Weights of a small GPT-style language model, trained from scratch on English Wikipedia: vocabulary 8192, rotary positions.
MLP neurons of a small language model. Each row is named by its layer, matrix (gate and up: input weights; down: output weights) and neuron, and shows model dimensions 80-175. Each number is 128 + 32 x the weight over its row's rms, rounded and kept within 0 to 255. A neuron's up and down rows have the sign that makes its largest values positive.
After each neuron's rows, "fires before" lists the tokens most often just after its 100 highest values on Wikipedia text that the model never trained on; "fires in" lists the words (lower case) most often at its 100 highest values on Wikipedia text that the model never trained on. A number after a token or word is its count.

L5.gate0 [ 84 122  85  46 156  89 113 140  72 101  59 100 163 182  70 139 128  91 142 108 223 159 154  97  60  73 139 127 160 116  92  99 119 105  98 118 160 137 117 155 135 118 156 148  69 107  85 143  64 119  81  89 117  68 125  87  87 157 205 114 157  98  94 158 113 128  94 176 116 130 151 124 139 174 140 112 127 125 157 152 106 145 100 128  99 133 152 113 152 129 103 180 127 128 119  88]
L5.up0 [181 155 155  81 135 108 130  85 109  85 200 131 102 141 155 122 173 146  83 180  89 187 173  91  97 170 157 138 113 142 156 150 131 150 156 153 118  93 163 101 171 143 122  80 101 122 126  78 155 164 104 130 120 106 125 112 133 181 115 130 101  97 130  56 129 140 123  77 133 143  58 141 113 118 142 150  57 138 141 131 138 144 162 110 113  94  92 117 137 136 111 135 118 119 111  97]
L5.down0 [148 119 191 132 132  97 130  85 161  77 166 129  17 129 111 181  93 131 160 125 111 159  84 103  88 117 109  96 128 146 118  60 124  67 169 184 160 122 114 178  88 128 102  84 109  86 118 178 142 154 104  83 175 145 175 166 148 130 101 116 137 105 195 123 117 159 129  62 167 172 108 131 129 129 106 138 103  98 170 128 159 100 112 121 108 161 101 148 114 147 121 164 124 132 114 164]
fires before: " " 43, " the" 20
fires in: "and" 34, "of" 33, "to" 20, "or" 4

L5.gate627 [152 166 138 124  77  87 113 106 154  61 111 118  71 157  52 179 155 129 165 129 165 177 135  88 136  90 131 150 107 160 140 103 125 128 159 100  81 115 142 134 142 157  78 168  92 129 191 156 126 161 113  79 149 167 155 105 114 132 115  95 121 111 179  93 101 184 121 148 192  77 109 112 140 158  62 153 126 118 105 100 121 135  89 190  40 126 177 167 133  91 126 108 100 111 102 133]
L5.up627 [169 104 146 134  89 129 109  48 146  76 165  84  72 155 146 141 129 124  88 125 165 181 170 101 131 116 124 119  81 191 117 101  90 143 137 134 119 144 145 145 143 126 110 160 168 154 164 132 126 114 108  98 148 105 147 111 172 126 131 146 128 157 123 107 106 136 199 120 165 156 146  84  95 119 123 108 125 112 153  78 214 103 162 159 152 136 113 180  89 196  70 111 127  80 150 147]
L5.down627 [ 56 125 172 125 130  84  87 146 131  89 110 160  95 116 146 208 132  77 130 158 173 118  77 142 113 142  90 104 139 154 171 123 106 101 116 141 152 161  54 139 116 137 109 109 167 162 131 151 131 129 165 122  77 111 153 166 145 195 136  88 121 110 134 140 151 160  96  40 140  79  58 135 148 136 168  88  68 126 150 151 164 119 100 125  91 122 146 190 123 115 112 138 211 149 126 162]
fires before: " " 49, " the" 12
fires in: "in" 57, "of" 7, "period" 4

L5.gate332 [108  85  95 104 131 159  89 148 152 153 155 133 158 143 119  91 155  79  99 100 147 147 170 134 176  80 128 107 147 143 108 125 141 164 180 194 128 107 107 165 115 132 106 115 156 115 118 159 122 120 121 114 214 150  88 149 120 106 154 122  63  95 140 140 100 146 103  94 119 128 117 121 107 103  94 175 178 125 128 145 118 132 140 144 112 101 111 152 112 107 165 157 158 101 126  79]
L5.up332 [ 57 153  69 146 145 113 145 142 158 110 126 128 100 142 104 168 152  99 101 170 141  87 134  83 177  80  62 138 126 130 163  92 102 180 103 118  79 178 181 128  79 174  95 135  78  89 115  69  85 123 102 105 137 142 170  62 118 123  75 114 121 142 118 136 149 125  83  73  89 150 188 122 117 139 221 161 136  78 147 137 105 131 182 152  96 175 114  95 149 108 175 155 131 138 128 143]
L5.down332 [155  69 204 144 130 111 120 142 118 105 106  93 177 168 130  94  91 116  61 130 155 164 132 156 124 113 110 124  89  85 162 187 136 156 178 131 144 142 146  76 111  99 146  92 192  76 129 112 129 153 156 111 165 105 138 145 127  90 191  98 146 140 128 114 143 102  88 137 103 169 106 109 104 192  72  85 146 105 149 132 155 148 107 136 115 141 145 162 150  70 148 142 170 135  98 127]
fires before: " " 52, "ing" 6, " the" 4
fires in: "of" 29, "n" 12, "surpassing" 6, "a" 5

L4.gate30 [182 111 207 142 110 130 162 148  86 125  86 117 155 138 181 189 136 171  98 117 159 122  92 153 131 138 128  97  58 165 100 122 143 115 131 225  86 137  76  77 151 125 117 133 182 147 122 157  91 116 201  95 161 148 127 109  99 156 150 116 113 138  87 156 136 141 130 132  93  95 112 132 148 128 127 178 135  95 129 156 165  74 132  89 138 117 169 137 161 102 104 152 145 149 136  89]
L4.up30 [210 172 164 137 142 140  72 135 117  68 142 123 148 148 147 169 121 163  75  97 133 127 121  85  90 130 126 153 112  78 130 149 102  96 161 117 156 146 115  83  81 177 119  97 115 104 116  86 134 137 115 130  98 108 114  95 122 134 150 148 126  77 125 105 106  77  89 153 157 118 183 165 102 126 140 135 132 123 118 128 225 152 128 132 145  79 185  62 153  61 103 199 188 116 139  97]
L4.down30 [142 131 144 128 161  78  98 176 133 107  74 121 114 102 154 117 128 145  98 170 129 111 100 111  95 147 133 162 148 100 134 184  77  97 109 174 159 110 106 148 124  94  43 112 141 130 139 128 139  77 168 176 104  83 139 150  99  90 162 132 113  85 121 139 157 129 106  83 122 156  77 177 110  74 169 102 117 127 110 144 109 112 193  89 129  91 138 101 122 132 158  92 140 118 135 113]
fires before: "," 35, " as" 13, "." 6, " to" 4
fires in: "however" 15, "well" 13, "time" 7, "later" 7, "fact" 5, "which" 4

L4.gate686 [142 162 159 123 114 101 165 146 114  84  93 111 103 135 122 149 122 108 141 166 135 157 156 107  69 148 109 143 128 105 129  84  98 134  92 144 129 170 148 174 137 150 183 146 103 134 131 163 127 141 105 132 124 118  95 188  86 111 160 170 146 122 128  83 126 119 131 146 126 182 110 105 173 193  82 140  95 103 110 107 145  98 110 154 125 111 173 128 160  70 151 120 153  79  98  94]
L4.up686 [125  65 144 116 152 161 108 153 165 129 142  64 115 111  88  96 176 133 162 149  94 173 176 120  64  86  81  85 190 129 135 189 104 133 115  89 156 163 159 149  78 164 102 159 136 162 156 101 135 198 177 123 108  93 155 115 122 170 138 112 173 115  85 105 123 120 129 144 107 118 126 113 103 108  85  96  87 120 126  61 127  92 162  63 113 115  51 133 103  88 113 162 100 138 119 154]
L4.down686 [156 133 113 118 157 166 133 108 110 127 104 130 122  81  95 136  61 162 168 122  78 108 154 117 146 105  68  51 164 112 132 157  98  96 152 136 116  88 199 121 127 133 179  80  86 179 158  73 145 241  93 146 162 106 174  99 190 164  96 134 140 184 157 143 121 116 134 118 133  75  87 173 122 180 105  71 142  95 132 124  85  71 138 131 161 126 232  76 174 112 101 181 132 135  98 107]
fires before: " " 67, " the" 6
fires in: "march" 15, "of" 12, "april" 9, "january" 9, "august" 7, "december" 5

L4.gate674 [100 162 105  89 130 124 156  87 163 141  78 121  55 110  97 124 181 142 156 117 185 163  85 189  76 105 151 120 142 155  94  57 145 109 136 143 172 151 184  98 194 164 135  94 150  88 113 141 115 152 112 121 137 150  57 108 119 132 101  49 144 144  50 117 122  84 100 135  69  67 137 164 151 112 108  89 150  82 182 157 111 170 129 152  92 100 166 124 171 130 140 143  80 116  68 121]
L4.up674 [148 169  67  68 111 126 125 107 157 106 158 165  71 122 129 184 146  87 172 114 111  96 138 127  93 153  83 165 149  87  88 104 146 130 140 114 120 185 189 137 142  83 133 164  84  90 167 109 100 161  62 132 109 140 138  69 112 143  87 123 155 152 131 122  80 113 136  97 147  91 191 174 150 133 153  84 115  86 125 146 116  70 159 114 151 111 106  79  78 173 125 128 107  96  92 151]
L4.down674 [171 127 142  95 146 122 150 157  91 142 140 124 114 189 136 144 183 111 117 143 219 171  96 137 127 140 146 126  84 155 140 114 103 112 122 139 159 102 159 121 129 122 153 147 137 117 135  76 165 126 101  88 119 144  64  76  59 172  94 136 139  55 126 122  64 135 144 110 147 102 130 106 174 159 140 173  99 133 138 180 154 103  91 150 159  90 131 174 173 169 215 130 180  85  83 128]
fires before: " the" 39, " them" 6, " his" 6, " " 5
fires in: "of" 74, "among" 7

L7.gate394 [147 156 144 145 121 129 185 161 154 137 151 137 145 143  86  81 135 152 138 125 164 165 145  78  96 117 126  80 131 160 117 170 144  51 118 114  73 172 165 158 196 129 128 171 199 195 135 103 110 150 121 158 122 106 151 111 162 169 140 154 133 123 102 139 129 119  94 124 131  76 182 163 137 160  75 145 129 110 143 121 136 117 109 104  81 152 176 138 124 153 144 164 179 118 101 198]
L7.up394 [136 139 141  85 132 126 140 165 144 136 200 160 103 134 104 120 165 119 115 165 124 208 175 142 110 128 134 166 126 143 104 104 109 111 120 119 195 120 183 166 122 153 117  99 126  49  79  85 173 182  87 218 161  72 135 155  97  92  82 144 129  97 124  95 130 118 120  70  43 119 104 109  90 104 155  96 129  93 166  63 132 110 132  96 135 124 196 151 150 127 127 101 172 166 108 124]
L7.down394 [100 124 146 116 128  90 170 137  90 129 129 118  68  93 108 134 116 161 149  67 103  81 113 145  85 114 178 112 125 144 101 132 118 160 132 147 177 120  55 133  76 107 120 138 111 106 115 162  26 151 130 130 128 129 124 128 172 128 145 133 115 115 159 178  98  91  71 126 145 102 133 167 129 123 129 140  76 193 131 111  89 144 110 130 168 148 155 173 102 132  67 123 112 124 203 148]
fires before: " the" 38, " " 12, " his" 7, " their" 4, " them" 4
fires in: "of" 58, "in" 5, "between" 4, "from" 4

L4.gate645 [119 122 145 145  75  49 181 102  98 176 117  67 135 125 104 154 121 142 118 126  91 123 106 179 133  51 148  95 136 151 118 203 109 195 179 223 111 122  67 153 121 154 116 110 164 110 135 161 158 193 172  24 139 109 117 133  79 126 130 159 142  79 115 161 119 166 148 159 144 148 112 151 105 135 145 114 110 117  92 170 223 120 108 115  74 118 146 145 159 119 126 114 210 110 158 147]
L4.up645 [129 102 137 167 109 110 180 179  98 146  34  85 145 141 112 120 139  90 167  89 104  93 122 128 102 119  91 147  97 130 134 141  72 161 137 146 211 123 172 154 119 148 159 133 152 149 172 147 144 161 165  57 134 114 171 137  93  81  83  60 214 165 159 113 139 150 175 137 127 176 155 215 146 156 117 107 109 119 161 140 113 103 125 126 116 126 133 134 141 134 130 163 170 128 122  79]
L4.down645 [146 103 184 137 107 148 101  79 145 104  90 175  91  40 118 179 123 148 135 136 155 121 107 166  98 117 141 141 120  99 103 111 151 136 115 126 103 125 140 168  94 134 136 123 109 151 133 121 100 115 124 148 104 123 175 107  97 106 202 117  77  47  90 112 123 169  69 137 138 112 124 102 104  97 135 159  64 112  95 129 132 167 140  74 111 136 168 131 160 104 169 181 162 185 160  97]
fires before: " " 51, "," 9, "." 7
fires in: "and" 22, "march" 14, "may" 11, "december" 7, "june" 5

L4.gate169 [134 148 107 121 149 154  69  79 136 134  98 139  64 168  70 115 124 139 115 128 158 134 131  88 133 183 153 125 109 159 160 117 141 139 144  84 171  80 148 181 152 100 120 116 125 100 148 110  87 137 139 126  58 120 120 138 201 107 121 101 118 156 130 154 104 128  69 115 178  63 198 168 164 143 152 112 120 136 157 140 163 120 132 125 154  97 159 127  68 111 149 126 168 109 128 104]
L4.up169 [112 145 158 122 133 116 162  81 170  93 151 103 101 156 102 110 102 161  69 121 130 145 159 130 110 182 149 118 184 114 158 106  86 113 150 145 138 149 100 219 115 192  89  81 103 120 172 148 129 143 190 169  89 149 105 137 101 134 143 142  99  94 110 106 178 161 122 139 154 102 149 166 114 123  69  94 109  93 176 133 146 150 112  98 105 110 127 128  80 157 100  98 180 143 199 147]
L4.down169 [167 105 120 139 105 216 121 155 179 155 115 143 132 203 133 121 126 105 178 108 118 126 166 130 184 136 119 216 106 134 121 195 161 111  97 109 130 119 105 120 112 100 190 153 127  82 120 150  94  53  74  70 114  91 134 175 135 103 122 142 181 169 122 134 113 124 104 150 153 124 157  97 129 125 103 104 142 138 147 129  65 130 119 133 120  99 151 148 133  94  81 142 135 102 106  90]
fires before: " as" 65, " a" 4
fires in: "such" 38, "well" 22, "known" 14

L4.gate651 [163  78 130 172  36 158 124 139  95  84 126 130 103 138 114 169  90 115 153 147 166 139 102 114 157 107  94  65 107 175 128 163 180  59 110 106 129 113 120 146  67  72 107 117 154 141 138 113  76 169 119 105 106 130 131 124 125 194 119 118 153 162 152 126 146 160 119 165 153 139 103 155  40 163 117 157 142 143 110 195 116 109  58 109  85 152  75 138 133 109 188 109 113 151 162 170]
L4.up651 [103 166  75 152 105 100 102 128 100  90 169 108 136 129  80 170  71 114 162 134 137 155  65 170 106 182  42 141 130  80 135  80 138 102 145  86 177  96  70 155 209 127 135 114 167 124 124 139 108 153 123 135 122 150 171 152 114 134 157 151 149  80 114 110 132  96 153 150 152 101 118 120  70 166 132  92 164 138 111  76 122 127  81 168 125 164  80 119 190 130 236 167  61 124 169 133]
L4.down651 [110 164 103 118  65 163  97  75 163  72 135 105  70 149 109 151 130  99 211 135 149 169 119 103  97 113 108 113  95 136 148 112 100  99 171 125 167 168 118 103 158 128 154 128 135 172  90 126  99  87 125 148 130 123 168 154 146 127 150 145 133 177 162  78 159 166 150 124 135 129 126  72 104 156 185 106 172 183 119 116 164 176 146 127  99 170 136 125 164 126 133 146 182 139 141 155]
fires before: " " 34, ")" 10, " the" 9, " a" 6, " January" 4
fires in: "in" 92